MLP neurons of a small language model. Each row is named by its layer, matrix (up: input weights; down: output weights) and neuron, and shows model dimensions 0-95. Each number is 128 + 24 x the weight over its row's rms, rounded and kept within 0 to 255. Numbers have three digits each.
After each neuron's rows, "fires in" lists the words (lower case) most often at its 100 highest values on Wikipedia text that the model never trained on.

L2.up564:132122115124151099110127137088094133165098135160103111148110146130124142149117152130107118094140110138142130182107118069142126091110093117155118140145106087129116144072160127141117120094152190128094106091099125100142146143145097138119133145143108146163123183125118143173098095119153117161
L2.down564:114127174136156101111166124130119093126151137140131135114071155146092148119150146103124119094128087090133106146124170161159125127129152132176142138148082094161144138144090087111117145154117153109143140118116125096121134129141140136129116103135141120137119113125149129163168133132139161093
fires in: "university", "after", "council", "home", "team"

L9.up106:156110116106114105107114103164120136082150134097128175172157092082127143155118139127112120102172111126163126107124097130141133132149164103158076169133141145144136120127141118131128104152160125159191139133181136141110099149110137134146141149142125095142097105083134152148125108123140129138
L9.down106:173093192118164131137101138106123148198096100135135111151148133101120119108167140118117111124115112139166169122142125155165119101109167104121129107115137125132162135164127144108132103162110115160161113101150157133141139144163093150099110153171175152091093101126154143125068068126116129108
fires in: "of", "2022", "2020", "2019", "2010", "2021"

L5.up339:160113145158097185158106097171170150076154130099122150137108134123119133127123119139145163118142127126087105169133132126130157136164133128143103092097086094130101128134109141117150122124133088145123156143143112176106160126111143130103137088143127158138135114103149101151113136152131094084
L5.down339:134122141160146098127126125135101135162144136140136127132103171146087145100119118162065092140097126107163127104098127146155166123103146151085146104137114101079131177091138117113144129143122115089127137118086152156125130127102116093134134162124136172096118127157096101157136125081137076134
fires in: "election", "1872", "1898", "statistics", "palace", "status"

L8.up235:097151138103145143106118109113121154123085110153133120134190116138106150117083187095150119165123102104162171121118154104103116116136144150143127086102130123149164135163132160108135145172124143076140122085105155120101131076178145141110100104100097105132083102144112129092079098114126149119
L8.down235:129150110149091114168130131127131163105122121157154112100136121145148130129154099135127174118128171114073137077111129130098113116148124129134148138122067185103173119119128141142124107182128149134162125142137103087155113125149089094122145126173124105113101131155098103135139087104090157108
fires in: "died", "white", "black", "jewish", "www", "keith"

L12.up249:113138161141148138123124120186147120104154124104109114125141139141144159117129097137132141089097113128133120136137117130102135103084145141149135129119091134147126123101150133170128062126170147094119113104185143133154128093126156100068161130138117089139129142130165129107139141151120122129
L12.down249:150138103108137138099129107121118125132095119109125124095186116139107125136144172126177098139117120155114147111075137117165147111135119134082154158160142133104140110094129135109139122140113126130154109146099101107131141113121181155157124120069129141096138077142165154137180106164142111139
fires in: "who", "athlete", "affirmed", "athletic", "athletics", "although"

L2.up529:096130164132081112159160114151098116111092119139143130104116110143120123134120122166086106114134134165142133106130126124117139116138106159088136086111135131124116202108121115104122146127113130162081132096126122123105142157090102113136179159113150142124169085078154146138073128090131123118
L2.down529:117143132157168123133133116115116156098166097151126111109126089127134087115147123129113123121106128123143103109129127152176116134169144176140151139115135111129130148091112094154121169124135153134118096092112158081146167138068069172141143125159116126116134125126121162130123116147170166094
fires in: "of", "air", "medal", "former", "utc", "airport"

L2.up450:134134129133157124165167107142123114148142137095145143131147163154140162145141141150089114144171122131144132147178146148094141101100130129128158136126102142156110124159114099123120078105142120159128122127151095126124138128153144109140141166076097160123180130127119186116156149095135105155
L2.down450:125133129163142141096112126133098096126172085142122113136179117145134104152140103128121124123168120093100100150147141095147107072095124117160174117130137148136121155130114086111130131149136130134155116107144127154140149118125124153109126079104146136126113172144106111137150102108104101078
fires in: "died", "election", "but", "however", "until"

L2.up574:128113104139131149139072183117124085130128126167101133145157104103123115129123123081121136151142141108117125135150076136143101133117147129118144066099087124145132134163156150119107070131134120165106138169146136103110103128149117173120161158096150095113152125142106123117069137127105128103
L2.down574:185109116162114118179143137145108108145122113128130138111121140103144085087097169056137087134157170120099158094087109160122112146114102177142123107163074089145163132120128155099150104131119116157128153139115116089112126111165119103132127114149166138125154088147130120097099165108127098115
fires in: "such", "two", "several", "said", "many", "6"

L12.up41:114064126117110157151134188134122101129121119122202124133136145111145139138135144145133158135106145098104157128126129083116123137112160136135169120118157061126164136119133113096189138119128095112143144148127098157127116137158141155108069161129118125150148115124100155067169140117121154116
L12.down41:134148114090081142132113133128168162137157108101128129112102137106137122137120122140153141091138109116103116101098103122158086153156097166129091159169169129136122133139082155118145125099091091108107134125126079147159182117119132107155142123126142103121097148111137141121112156124141106141
fires in: "as", "what"

L8.up416:141151105120137133145120107153123106113149138136130079169122106147201142138096136146165136085119133161129138088127109122124102173074166110130123146134097091127120145133173159126165120151113166161152158053141136119103164141166131129146106136126112135104147086085083117141138149137134133125
L8.down416:095112163119111103108130123141118143147134091133150166131150117075133138127141106136091135122121133146128174100089148143128141108127098156161137177110103119134112115095118138114116131122126161148167103145135163142162117134078129169106171133120065141117106158139105158156125105109146089115
fires in: "to", "place", "lived", "pair"

L2.up71:144150150101152120108122136137105111138145176139141109133114153100136113110149105100131174131181074155135133157122114145138148133113110165078147127118114206132111136096140112133121090157116148158099156117142138111180089123136110099122092096096129112103141146125126130146134107138144104154
L2.down71:151156124166143128122091189130125147117143118156184112115098152126119145102155100120137137094134105146082119118164112100123113114140119116132159118127140128179145116158133119099132127109113170164106166138116139107158104117157176091135092143091130113110110121080176116116122157116137141145
fires in: "he", "she", "wave"